Part of a small language model's weights: vocabulary 1024, no biases in attention or MLP.
MLP neurons of a small language model. Each row is named by its layer, matrix (up: input weights) and neuron, and shows model dimensions 80-207. Each number is 50 + 10 x the weight over its row's rms, rounded and kept within 0 to 99.
After each neuron's rows, "fires after" lists the tokens most often just before its 100 highest values on Wikipedia text that the model never trained on.

L6.up653:52 51 46 66 27 67 54 44 56 64 46 66 45 43 58 41 48 60 67 50 43 39 56 43 65 46 54 47 38 49 55 53 49 55 48 23 55 58 47 51 60 48 48 55 71 54 53 59 43 58 66 37 49 41 26 44 41 43 53 54 66 51 50 54 62 44 62 66 48 49 52 40 50 36 39 45 35 44 53 42 37 57 57 62 51 57 37 34 37 41 45 50 57 45 50 73 37 47 67 35 46 38 45 56 51 52 40 55 60 56 63 39 52 51 58 53 57 46 49 48 28 37 39 73 42 57 39 56
fires after: " G", " C", " c", " P", "-"

L2.up726:43 54 19 37 48 45 42 70 52 36 49 57 33 28 50 60 61 56 42 46 53 44 51 50 32 37 42 53 68 43 61 58 54 54 57 34 43 32 53 56 65 49 53 61 37 51 55 63 62 50 60 50 59 57 41 38 46 56 50 53 53 60 61 70 53 51 70 61 51 42 32 49 56 38 48 43 34 58 65 51 43 40 53 64 65 55 49 36 54 47 51 49 57 43 72 52 59 44 60 39 40 38 52 42 41 48 38 54 58 31 60 44 54 51 67 59 37 50 63 43 58 45 77 45 42 46 49 43
fires after: " r", " R", "ad", "R"

L2.up582:53 46 55 39 35 44 43 53 63 44 39 43 66 52 45 49 56 33 48 43 50 56 55 51 54 20 45 57 65 48 58 47 39 55 63 50 57 59 53 41 49 47 57 49 43 41 34 62 59 45 41 39 60 53 61 49 53 52 47 44 53 42 72 41 49 65 56 42 51 46 55 61 72 44 50 37 87 39 51 44 40 49 36 46 35 49 45 63 45 59 52 62 46 61 51 41 33 45 72 41 41 39 42 46 33 47 52 58 31 44 54 42 43 43 69 38 51 66 65 58 38 50 52 39 26 46 50 53
fires after: " m", " M", "et", " ch"

L2.up320:37 40 55 43 41 54 49 59 69 28 50 32 43 53 53 48 54 71 47 59 38 50 56 50 41 54 56 55 52 46 47 60 46 66 45 43 41 61 41 46 53 63 59 64 50 42 45 52 58 48 57 48 44 49 51 60 59 42 40 58 52 27 56 57 37 29 40 50 48 52 43 64 68 49 63 39 59 51 33 53 48 37 61 40 51 68 64 66 52 49 43 51 43 37 54 46 51 53 38 71 76 60 66 42 47 55 49 46 38 35 56 63 54 55 63 46 29 36 57 43 57 38 58 43 48 51 49 33
fires after: "od", " R", "ir", "R"

L2.up384:52 52 47 50 59 31 48 49 66 64 42 46 56 58 70 51 39 43 40 34 33 67 60 36 29 40 66 54 68 54 61 44 34 45 68 46 59 50 48 51 52 38 55 47 58 56 45 35 74 42 53 58 49 42 44 38 56 64 51 64 43 41 54 53 36 47 56 53 61 45 64 50 52 60 31 44 70 40 51 43 30 44 57 50 76 26 50 57 44 47 54 58 53 56 60 37 50 34 53 54 48 39 63 37 44 44 38 43 37 50 55 40 47 47 49 50 31 63 55 37 59 43 56 58 42 52 48 56
fires after: " m", " M", "ill", "ain"

L2.up142:44 57 60 47 46 39 49 56 78 47 46 55 55 57 60 41 60 54 65 42 51 39 49 62 35 43 57 54 65 32 44 71 60 26 46 42 63 60 50 73 44 41 54 41 53 45 54 57 56 41 48 57 62 49 65 55 53 59 34 39 46 38 58 34 45 47 59 66 51 53 38 53 35 52 55 47 42 56 50 52 47 34 66 55 56 56 40 37 69 45 33 40 65 69 56 28 48 58 51 39 55 39 58 50 39 36 49 43 45 32 49 61 52 57 43 67 51 42 40 51 42 41 49 44 52 51 53 46
fires after: " p", " se", " R", " r", " comp", "P"

L2.up681:32 34 37 57 52 35 48 51 52 46 44 71 44 61 70 33 40 39 61 50 53 58 31 53 47 42 52 38 52 55 59 51 49 47 46 55 52 67 50 59 47 49 53 43 58 57 58 49 39 55 67 65 47 48 46 59 66 46 46 35 54 38 49 44 34 53 40 52 31 49 55 38 39 61 57 57 50 57 42 50 50 42 75 65 54 57 44 66 45 51 48 48 49 50 38 64 54 33 52 71 25 54 62 59 47 49 60 36 55 58 28 40 45 46 61 60 44 53 61 53 55 53 61 63 68 50 43 54
fires after: " l", "L", " n", " L", " N", "S"

L6.up314:65 39 53 53 51 51 66 55 46 40 34 59 28 37 68 55 59 44 57 37 49 62 51 39 34 53 52 35 62 75 57 52 49 52 35 43 55 66 55 53 39 64 55 40 47 66 51 49 34 67 38 44 45 52 45 50 59 45 58 47 31 37 58 42 55 75 39 49 48 52 43 62 36 45 51 65 39 35 52 62 49 48 51 53 77 68 40 35 55 55 63 42 42 57 57 50 52 62 55 51 52 58 63 33 50 45 55 33 61 35 47 55 68 45 69 59 52 56 34 52 49 48 47 57 56 65 41 55
fires after: ",", " P", " in", "ra", " of", " C"

L2.up340:41 56 49 44 69 36 34 56 52 42 63 45 52 44 41 51 48 51 49 61 46 43 54 54 52 63 64 33 61 37 57 45 30 46 34 55 52 59 50 43 53 55 61 45 49 42 65 45 52 45 47 62 48 41 49 59 40 35 56 56 53 35 60 43 48 56 42 46 54 43 63 53 42 61 40 51 45 33 41 43 40 70 58 57 65 31 37 50 44 60 62 48 36 55 50 32 49 37 46 55 46 46 72 43 40 39 51 38 46 48 42 49 65 31 50 61 31 36 48 51 72 36 53 44 56 54 52 48
fires after: " b", " B", "b", "B", "°", " pre"

L2.up490:40 34 55 41 50 35 44 57 71 52 44 71 31 68 37 42 69 57 57 55 42 47 55 48 51 46 57 39 55 40 41 74 41 49 48 56 66 51 52 69 39 40 54 51 47 35 60 53 54 59 52 61 43 57 48 42 58 53 37 55 59 49 66 42 51 33 59 54 38 29 49 45 58 52 63 51 47 44 53 51 68 57 57 43 59 49 50 43 34 60 56 48 56 58 54 65 58 50 52 55 57 68 54 49 39 50 59 27 47 42 54 54 42 60 44 62 53 71 38 55 44 40 39 54 54 55 45 42
fires after: "l", " Ch", " Q", " ind", " sc"

L2.up241:62 37 33 71 55 39 20 39 59 59 41 48 55 59 48 45 52 39 49 44 27 47 28 51 48 56 64 46 67 61 46 56 37 56 49 57 36 55 38 63 37 62 50 28 49 37 54 42 53 50 36 43 35 50 45 62 47 54 57 45 51 32 44 59 54 65 59 41 34 44 37 51 55 40 47 59 28 49 37 51 63 38 51 45 61 44 45 57 50 53 44 47 67 46 38 73 67 62 44 63 27 60 51 53 39 61 55 35 65 49 50 36 56 56 47 51 38 49 58 43 52 55 55 34 41 33 33 39
fires after: " N", " y", " n"

L2.up300:68 44 28 55 60 46 50 52 48 44 50 37 51 42 71 37 53 59 44 49 41 62 46 62 54 39 49 47 58 39 50 65 54 56 41 53 41 55 48 66 47 37 66 54 48 57 56 28 61 44 37 58 40 46 38 58 47 42 50 48 23 48 57 58 53 59 38 61 31 69 52 45 48 55 45 48 35 63 56 40 51 64 65 59 48 44 62 62 42 32 66 55 48 46 45 80 59 56 32 68 36 54 76 58 41 41 34 26 42 69 37 47 57 61 46 64 51 27 42 69 55 46 58 44 40 41 41 56
fires after: " th", " N", " Th", " n", " T", "N"

L6.up274:53 34 56 41 53 66 45 53 46 43 64 49 47 38 46 71 49 57 41 49 65 55 59 19 51 62 38 41 56 59 36 56 34 57 26 35 29 44 36 72 59 40 69 63 44 38 62 62 41 57 42 62 61 36 52 56 49 52 51 49 52 43 50 60 63 51 57 55 54 58 55 49 55 43 83 49 53 43 60 40 31 53 49 44 51 39 54 65 39 43 64 50 47 37 41 70 44 37 52 54 55 35 41 50 23 39 38 40 37 57 59 56 49 55 73 46 44 39 37 41 43 57 49 28 41 57 28 55
fires after: " n", " Ar", "al", " Ph", "h", "ou"

L2.up893:73 44 49 53 39 49 50 38 49 63 36 51 34 43 54 51 49 45 60 54 46 66 43 52 40 27 59 36 48 46 52 57 38 50 57 22 55 60 41 46 45 49 61 53 40 51 51 44 56 48 56 39 62 59 38 42 49 59 61 61 57 37 63 36 42 39 55 36 72 60 44 46 41 62 42 46 60 48 45 46 69 48 52 43 61 46 41 52 45 56 29 55 47 44 61 53 50 58 42 57 57 54 77 40 52 44 40 49 59 43 46 29 46 61 53 65 43 48 71 47 49 31 59 67 30 48 64 49
fires after: " M", " m", "M", "om"

L6.up309:44 67 52 62 54 56 57 52 47 77 45 40 60 49 30 60 57 52 45 48 43 45 45 56 65 37 35 52 34 63 37 56 48 56 54 44 42 49 55 56 47 51 46 56 61 51 53 37 53 54 62 40 48 66 52 54 48 40 52 42 58 61 51 38 65 68 44 45 56 50 32 40 61 58 69 53 39 43 64 47 52 21 56 58 55 69 53 64 46 57 58 43 44 50 54 51 54 48 40 50 56 41 50 58 46 47 36 51 66 57 47 63 53 52 50 35 50 50 65 51 60 51 59 45 44 55 39 47
fires after: "h", "in", " ex", "m", "en"

L6.up301:49 59 54 58 43 68 43 41 29 52 60 48 46 48 68 53 41 53 50 39 37 62 56 41 56 52 51 64 61 53 52 61 61 47 37 52 55 72 42 32 55 48 43 65 35 35 58 47 56 71 51 55 35 57 42 53 39 51 60 49 33 60 53 42 51 58 54 44 47 51 57 63 66 44 56 52 33 45 47 74 40 37 48 49 31 44 41 49 49 58 48 37 64 45 39 48 39 54 62 48 33 58 42 51 47 19 52 48 38 45 44 54 54 62 44 68 56 31 55 52 54 54 42 55 64 33 45 52
fires after: ".", "–", "T", " e", " Al"

L2.up240:48 44 49 60 53 49 47 58 57 45 34 64 39 46 46 54 65 56 59 43 61 55 52 40 40 39 59 40 67 51 44 69 55 29 55 41 48 62 41 45 47 52 59 59 31 45 42 57 67 54 51 48 52 54 43 39 55 55 49 41 41 47 49 58 61 54 49 57 49 62 59 59 63 42 59 55 46 60 55 74 42 27 69 37 41 63 54 38 75 56 58 43 48 23 47 35 40 33 35 59 65 60 43 47 39 48 46 42 73 40 66 54 40 51 45 74 35 44 39 39 47 55 61 52 52 54 53 55
fires after: " R", " r", "R", "rough", "ov"

L2.up689:46 31 42 40 60 32 50 47 45 65 63 53 38 39 62 63 47 50 42 58 42 47 68 56 68 42 49 44 52 54 62 46 47 53 71 52 54 59 31 43 45 49 60 58 49 44 45 47 33 45 48 59 56 50 68 45 48 44 61 77 56 59 49 61 37 58 57 53 48 54 54 40 48 41 57 69 71 61 43 59 36 41 46 49 39 47 60 44 36 62 53 64 53 52 49 54 59 30 59 56 44 59 67 37 48 37 37 60 46 64 46 42 61 33 62 49 49 64 45 46 52 53 44 61 41 34 53 52
fires after: "–", ".", "ver", "-", " re"

L6.up823:41 56 61 45 62 63 48 46 63 54 42 44 42 56 41 60 59 48 58 51 53 70 37 32 51 60 48 47 48 32 71 54 32 63 50 31 49 37 47 45 44 32 68 67 46 60 52 46 53 48 53 66 57 56 25 38 52 51 59 50 44 50 51 55 57 50 54 46 42 50 44 67 65 50 36 37 43 46 66 46 50 55 39 25 62 47 46 43 36 55 41 38 36 55 59 44 60 49 54 77 59 66 58 53 48 52 46 71 48 40 50 54 36 49 38 48 46 37 58 44 63 56 46 49 53 39 49 48
fires after: " b", " B", "ash", " t", "b"

L2.up145:41 59 55 45 22 48 74 67 62 53 37 45 42 30 48 38 62 42 52 48 43 53 50 41 51 50 56 41 60 49 68 62 43 49 71 49 34 63 37 52 43 45 48 47 53 44 56 50 51 48 43 46 47 72 45 61 51 55 43 50 42 43 54 58 41 41 54 56 37 57 48 43 50 44 53 50 56 47 35 40 65 37 39 55 52 32 44 63 42 44 37 46 45 54 48 51 55 61 42 44 34 35 44 49 66 54 45 53 35 54 65 58 47 57 52 31 48 42 69 47 51 51 27 31 62 48 63 55
fires after: " d", "d", " D", " cl", "o", " r"

L6.up202:48 34 41 45 44 46 57 54 59 63 54 42 49 38 36 54 45 30 51 56 51 30 53 48 76 20 57 55 53 50 49 49 43 42 32 55 47 62 40 41 53 42 70 52 48 62 57 49 64 67 61 53 65 64 54 48 31 61 33 56 62 51 52 56 62 65 34 66 47 64 69 54 31 50 50 31 54 44 36 51 57 48 52 30 53 48 58 52 52 49 48 41 39 54 44 61 48 47 43 37 48 45 52 55 54 56 23 43 48 60 49 57 48 45 58 42 53 58 36 57 60 78 45 72 45 43 28 59
fires after: ",", " ch", "s", " Ch", "ist", " pro"

L6.up840:48 47 65 37 37 47 55 27 48 72 51 47 58 35 36 42 65 41 33 52 60 61 64 36 57 50 33 52 33 46 51 57 55 51 67 48 51 41 53 35 55 50 42 50 49 71 31 51 62 56 40 42 41 45 50 67 53 52 60 66 46 48 63 61 41 50 25 36 49 44 42 68 32 57 57 64 43 65 46 38 59 51 53 55 36 32 47 43 53 67 56 43 45 49 46 57 63 65 55 70 43 34 67 41 56 45 48 55 54 64 42 59 49 42 44 52 52 40 61 48 53 48 53 34 64 47 31 36
fires after: "p", " app", "ar", " res", " f", "t"

L6.up99:68 61 52 49 57 47 66 57 61 48 46 49 35 50 32 43 30 59 47 42 33 58 66 43 30 47 50 40 60 49 42 42 49 57 63 51 50 57 62 65 37 66 57 45 66 37 43 42 55 42 59 48 34 45 51 54 62 30 62 62 50 57 51 55 51 84 57 17 61 46 33 58 50 35 56 43 28 52 39 52 55 51 46 53 47 54 40 47 46 54 76 44 52 49 44 44 43 56 31 64 24 58 61 52 53 26 53 50 55 37 60 48 57 55 58 63 40 59 39 32 54 60 46 53 40 44 47 50
fires after: " C", " S", "x", " s", " of"

L2.up82:54 31 40 50 49 65 53 58 60 63 43 60 36 45 47 55 51 52 53 60 53 37 36 60 35 42 52 55 63 56 51 57 43 41 47 54 42 45 52 63 33 52 57 37 63 46 40 44 50 67 39 37 53 60 65 60 46 49 42 60 54 60 53 52 46 45 34 52 28 52 64 51 57 51 61 59 40 83 46 53 48 51 58 46 52 48 56 49 38 59 53 65 56 53 37 68 62 43 61 32 43 59 41 40 37 49 49 51 58 40 46 36 54 46 73 53 53 58 39 48 55 55 52 45 58 40 44 54
fires after: " C", " K", " c", " st", " M", " L"

L2.up971:51 43 27 21 41 45 46 50 57 38 52 58 44 48 40 40 54 62 51 32 53 59 45 48 49 45 45 56 50 34 43 66 43 43 48 36 66 49 52 58 45 44 64 40 33 48 46 62 63 64 60 68 33 49 58 45 46 50 46 47 51 45 69 55 47 48 46 60 37 41 44 61 61 54 52 37 42 44 56 47 53 31 57 69 55 57 35 28 58 52 60 39 50 44 59 51 43 44 55 41 39 63 35 52 28 57 39 48 63 79 50 52 36 67 45 66 51 35 49 53 48 37 47 44 62 51 48 73
fires after: " r", " p", " R", " P"

L2.up895:43 49 44 60 44 48 44 72 77 46 45 52 42 35 51 40 62 51 58 37 53 53 53 42 44 52 42 52 69 32 47 61 44 28 53 35 42 48 50 46 66 44 68 54 45 42 40 50 71 52 57 51 47 60 70 28 35 56 41 43 45 43 65 66 48 33 45 62 33 38 54 63 64 53 58 49 29 44 62 53 49 50 40 62 39 58 63 53 65 55 49 51 68 49 51 49 37 45 46 58 57 63 51 39 59 45 40 48 54 29 50 59 36 40 48 38 27 36 52 68 68 43 44 59 51 56 43 63
fires after: " R", " d", "R", " D"

L6.up949:79 56 51 54 63 60 51 63 40 39 29 51 42 37 50 44 35 46 49 70 67 52 64 45 45 38 48 47 62 46 56 59 58 41 74 50 42 50 45 39 51 75 50 32 50 48 49 54 56 52 71 37 61 50 55 46 39 52 42 64 50 56 48 35 65 50 52 42 39 50 61 62 41 40 72 49 57 50 55 46 58 54 54 37 58 46 56 50 47 74 67 44 49 55 52 63 49 56 41 47 61 34 65 56 47 52 48 31 73 29 50 48 45 53 55 46 47 60 44 38 53 42 52 47 46 43 43 59
fires after: " C", " was", "ing", " L", "S", " S"

L6.up746:59 32 49 30 46 56 46 24 62 63 53 30 61 47 27 42 42 36 45 56 54 57 65 45 53 46 34 50 50 59 44 49 43 39 56 45 46 22 61 53 54 44 64 39 38 55 34 51 53 60 43 42 45 33 49 50 53 68 55 61 38 50 32 61 43 39 39 46 46 48 67 40 55 48 54 41 47 57 43 47 48 67 55 52 46 46 53 43 46 61 57 52 63 44 38 41 65 58 40 52 47 57 51 45 46 62 56 58 56 61 39 60 80 60 53 25 41 52 40 56 40 46 48 60 57 39 49 54
fires after: " ad", " ret", "av", " f", "t", " fl"

L2.up551:39 48 47 44 56 43 43 44 65 59 39 50 56 54 47 55 38 52 53 46 46 60 56 46 40 70 56 54 55 56 60 42 47 43 33 41 43 57 55 39 39 36 42 38 54 54 58 50 48 59 40 62 51 51 41 48 43 55 44 51 49 52 53 46 44 60 38 50 49 70 67 57 47 55 35 64 40 59 44 33 41 43 40 46 74 40 42 67 41 38 58 42 58 59 44 52 55 61 55 56 61 75 64 50 44 53 43 56 63 40 44 54 45 62 56 46 55 60 46 64 57 38 55 59 49 59 30 47
fires after: " c", " N", " m", " C", "p", " in"

L6.up574:47 42 56 46 54 60 62 46 64 65 48 55 40 51 48 29 32 46 46 36 44 44 56 63 44 62 71 52 45 47 55 51 51 27 54 47 43 65 53 42 53 59 63 59 57 39 67 63 53 50 62 48 55 46 62 55 66 31 42 38 33 74 35 51 58 51 62 65 64 56 51 39 30 35 55 52 47 36 43 45 51 41 39 49 46 38 61 64 42 56 43 59 47 50 64 64 57 50 67 42 35 31 44 51 61 53 47 34 76 45 51 49 61 59 75 47 49 55 40 54 59 31 52 54 34 58 52 49
fires after: " f", " C", " c", " j", "c", " h"

L2.up733:66 38 58 31 58 57 48 54 58 66 55 45 54 32 45 54 36 54 31 48 54 56 60 47 29 46 49 34 43 34 60 52 53 37 70 32 48 43 65 54 66 55 61 52 47 44 56 48 43 62 61 67 48 63 47 62 51 49 56 58 35 49 48 42 48 44 37 65 69 50 59 45 35 41 64 53 59 58 46 45 43 43 39 47 55 55 43 38 43 47 55 62 61 69 34 60 38 48 63 54 51 48 47 50 56 38 64 54 63 33 37 44 40 59 59 52 45 52 47 30 52 41 40 52 55 32 46 47
fires after: " C", " c", "C", "-", "c", " un"

L2.up591:52 19 40 46 48 39 35 37 27 64 53 48 52 38 64 54 55 74 49 57 50 37 59 43 36 35 51 37 62 62 45 34 44 56 42 48 51 69 33 54 54 49 58 51 38 59 56 46 48 55 56 47 49 56 44 57 63 64 54 62 53 67 50 67 62 44 39 50 41 60 52 47 55 42 47 36 52 48 45 50 70 39 60 52 29 60 52 38 47 49 43 62 61 66 38 37 39 65 41 57 50 65 44 45 46 39 56 46 63 58 48 34 36 55 43 65 32 35 48 56 50 50 37 53 61 56 54 44
fires after: "-", "–", " ("

L2.up885:57 52 46 29 38 50 55 50 73 44 42 48 33 41 47 47 59 57 55 44 57 40 61 43 36 51 49 49 58 41 45 64 42 25 30 35 50 57 46 52 49 48 66 53 51 57 46 57 61 54 36 43 47 63 64 51 53 54 44 62 45 32 63 52 55 45 53 66 45 50 46 57 53 59 49 50 39 50 56 42 53 48 55 52 67 55 48 36 57 48 47 48 54 47 87 40 55 57 50 60 54 66 42 57 33 42 34 62 41 49 38 54 32 54 49 66 41 50 36 44 37 41 44 47 76 50 48 38
fires after: " p", " R", " r", " cl", " P", "R"

L6.up645:43 46 53 53 38 61 45 58 66 62 48 55 52 39 35 71 47 64 38 60 45 60 45 56 62 30 50 54 47 53 50 49 62 51 45 47 42 63 41 62 60 55 39 64 40 50 42 54 54 61 43 59 60 54 34 58 35 50 42 68 51 48 54 45 52 55 60 56 28 65 61 55 52 44 48 31 53 70 55 46 53 64 38 54 61 41 65 42 48 52 48 42 58 50 55 56 42 53 55 53 50 61 62 41 44 56 45 40 62 50 49 48 59 44 51 56 63 70 42 49 54 45 46 55 45 59 41 68
fires after: " ch", "ist", " j", "iv", " v", " f"

L2.up328:36 41 37 34 52 45 46 65 56 46 52 47 52 57 40 59 57 57 61 55 65 59 36 51 58 63 59 47 63 32 37 65 34 46 62 51 56 46 36 42 43 44 58 58 66 50 55 40 43 54 59 51 43 58 34 54 51 39 63 68 53 44 65 59 60 56 34 71 38 45 52 55 40 43 50 45 29 45 39 57 68 51 60 34 71 54 38 38 41 55 69 37 44 36 48 40 51 50 68 55 41 46 67 53 44 25 55 51 42 42 67 51 45 31 52 41 44 50 57 57 53 34 48 46 48 41 42 39
fires after: " b", " Ch", " r", " R", " B"

L2.up283:39 39 54 57 55 28 69 44 33 67 34 69 53 46 50 42 49 43 53 55 49 58 59 55 48 45 47 56 57 48 55 43 56 47 51 53 41 56 20 59 50 42 54 38 47 34 46 54 63 36 61 47 38 44 66 61 57 60 62 53 62 75 64 47 42 40 75 42 56 57 43 48 49 35 58 31 49 56 39 51 54 33 54 55 69 37 48 58 37 81 49 54 58 55 38 67 39 37 52 51 48 49 38 39 56 44 33 46 57 57 57 34 50 58 36 58 51 52 53 60 34 47 59 55 39 49 50 50
fires after: "–", "7", "6", "8", "."

L2.up58:44 45 50 63 49 44 44 28 49 53 46 65 63 32 72 58 48 56 45 49 58 35 62 49 42 68 56 55 70 53 43 48 49 61 33 44 47 72 46 41 53 30 70 44 38 49 51 57 38 51 83 48 54 57 49 47 51 45 61 50 50 46 62 53 33 58 50 51 46 39 48 38 48 48 36 36 53 57 55 44 66 39 41 38 41 36 43 57 51 57 48 54 55 48 32 32 27 47 49 53 56 55 57 42 49 47 58 52 49 56 48 47 43 47 52 28 37 48 61 49 47 46 47 41 65 43 39 39
fires after: "\n\n", " re", "g", " h", "-", "f"

L2.up230:31 23 41 55 41 53 47 48 58 48 43 40 57 41 54 46 51 53 54 42 38 41 69 54 58 52 65 41 50 34 41 39 46 37 35 43 40 53 47 53 40 57 69 55 54 71 47 41 39 42 52 64 62 61 36 58 71 54 39 52 53 53 50 46 56 56 34 51 38 58 63 36 64 47 45 65 27 33 33 62 43 49 33 48 42 60 62 46 47 38 62 43 50 48 52 48 58 64 36 48 36 59 63 44 64 57 44 47 46 60 60 50 39 47 60 60 50 51 36 67 43 59 62 64 58 46 46 45
fires after: " ", " (", "–", ","

L2.up22:44 36 28 48 44 41 45 72 60 47 30 55 30 44 63 49 66 57 35 39 38 45 60 41 51 52 56 51 58 41 65 60 49 50 58 39 63 36 56 44 38 58 56 60 61 46 72 65 43 60 59 48 49 61 45 41 47 53 48 40 44 55 72 60 43 51 45 56 52 44 42 65 54 42 43 30 52 52 45 38 57 50 69 53 53 50 41 49 52 64 52 55 57 57 67 59 53 48 55 52 45 69 55 41 36 45 41 54 44 41 57 58 31 44 51 64 45 34 44 47 61 31 22 56 57 40 53 53
fires after: " R", " r", "R", " D", " K", " M"

L2.up279:34 44 49 52 39 58 47 62 53 45 56 54 36 53 54 43 52 48 58 54 72 63 39 36 45 47 47 40 58 41 56 64 48 61 62 25 45 59 57 76 26 53 36 57 29 53 55 46 57 49 55 71 39 63 54 41 41 37 36 48 46 43 46 44 58 58 55 55 52 54 52 51 52 59 50 45 63 66 53 36 45 79 49 37 52 54 48 50 57 51 64 61 54 48 38 55 38 43 48 40 43 36 41 53 58 50 42 56 44 33 66 43 69 54 59 36 30 53 50 58 59 51 37 50 60 51 59 57
fires after: " D", " I", " r", " and"

L2.up989:67 60 44 56 44 39 40 65 57 42 42 45 30 31 49 57 45 62 49 41 61 57 66 73 32 64 44 53 61 44 36 69 46 51 48 29 38 42 50 55 58 47 47 51 45 45 36 65 71 44 60 52 58 59 51 35 47 55 33 57 44 38 58 55 46 43 43 55 59 41 45 68 47 39 50 66 42 44 39 45 44 43 55 44 61 70 54 51 61 55 41 59 41 55 50 51 55 44 60 47 56 62 51 45 51 40 46 52 51 32 45 49 46 49 56 60 42 44 46 48 64 52 64 55 63 37 35 68
fires after: " R", "R", " Re", " te"

L2.up366:64 41 67 54 56 53 38 52 37 58 45 63 52 48 50 44 52 38 67 70 47 40 68 46 49 29 57 54 67 40 72 40 60 43 42 31 31 55 49 37 57 51 60 61 48 57 69 46 43 61 55 60 52 46 41 50 47 61 47 52 59 54 45 66 50 50 56 48 52 62 45 59 44 57 47 31 52 48 31 59 51 44 45 61 66 54 46 35 33 49 46 69 66 64 40 31 40 64 64 60 54 77 50 49 55 46 58 29 39 32 46 55 45 48 67 58 55 45 48 36 55 48 40 60 58 44 47 50
fires after: "oc", " loc", "im", " l", "-"

L2.up416:45 48 40 66 54 31 49 34 54 52 36 49 59 33 61 54 42 35 57 43 54 52 46 26 66 44 47 51 59 39 57 42 37 56 46 48 48 53 36 50 45 48 38 48 59 47 62 35 46 36 58 60 43 52 71 61 51 71 43 45 29 56 61 47 63 67 67 41 32 64 52 41 52 39 42 63 34 40 46 47 59 46 60 44 56 27 47 84 70 36 51 40 51 51 38 53 50 58 37 49 46 42 40 54 46 57 36 46 60 61 55 53 46 73 42 44 54 34 56 65 60 56 52 51 43 31 44 75
fires after: " d", " N", " D", " n", "if"

L2.up465:44 34 39 31 38 46 44 51 60 27 36 73 47 49 40 56 63 67 42 45 43 56 45 57 39 70 53 45 45 42 58 63 49 49 60 46 44 45 58 50 40 45 57 55 44 47 61 61 57 57 51 36 40 59 58 24 69 58 44 64 46 56 67 54 40 58 34 64 61 49 44 68 58 23 52 55 44 62 57 44 48 47 44 52 49 54 62 37 55 59 32 42 41 62 54 47 48 40 46 38 45 42 60 42 41 68 49 52 52 58 60 45 55 49 41 57 47 51 34 54 65 39 52 55 55 52 47 58
fires after: " R", " r", "R"

L2.up305:55 36 61 43 59 59 48 41 57 43 46 67 48 42 39 42 46 37 45 43 42 64 52 55 46 52 49 42 51 43 68 35 55 55 61 59 41 70 49 57 41 53 71 43 42 41 46 41 50 67 46 55 44 70 57 70 50 33 42 46 46 41 47 58 66 51 63 56 57 39 39 68 49 43 38 49 44 64 61 64 51 65 32 36 39 56 47 48 43 45 48 46 65 54 67 74 58 54 46 47 49 46 57 41 51 51 50 47 60 52 35 59 63 59 48 52 47 51 62 43 71 37 52 31 36 43 65 36
fires after: "our", " c", " C", "ur", "oc", "A"

L6.up691:56 50 42 65 47 58 48 46 52 49 49 52 62 45 46 77 62 64 26 35 28 51 47 79 61 57 46 51 32 60 48 53 51 44 50 66 51 50 37 54 52 40 61 34 50 40 58 43 54 46 47 45 38 45 63 63 38 47 50 43 63 65 57 68 56 50 46 57 52 51 56 27 51 36 54 64 56 50 60 36 46 39 56 54 51 49 28 54 38 37 55 37 55 53 47 60 39 34 45 36 63 65 61 47 39 40 59 45 43 79 41 41 34 53 53 44 60 65 49 51 50 38 51 35 41 42 46 80
fires after: "i", "n", "in", "en", "em"

L2.up194:50 45 45 60 48 48 70 50 56 37 45 45 53 62 40 46 43 37 60 52 60 63 54 60 65 50 43 47 61 32 38 35 36 51 65 46 60 60 35 65 29 44 58 48 47 47 56 29 59 49 67 61 56 70 48 50 61 63 39 41 50 41 37 59 71 48 61 46 48 60 42 65 42 45 46 51 29 51 44 32 65 40 36 45 37 43 49 65 34 38 41 46 58 60 46 56 44 45 33 63 34 43 71 53 48 44 42 44 64 58 42 52 35 59 46 79 56 39 47 62 53 58 54 46 50 47 55 56
fires after: " S", " T", " N", " s", " H", "T"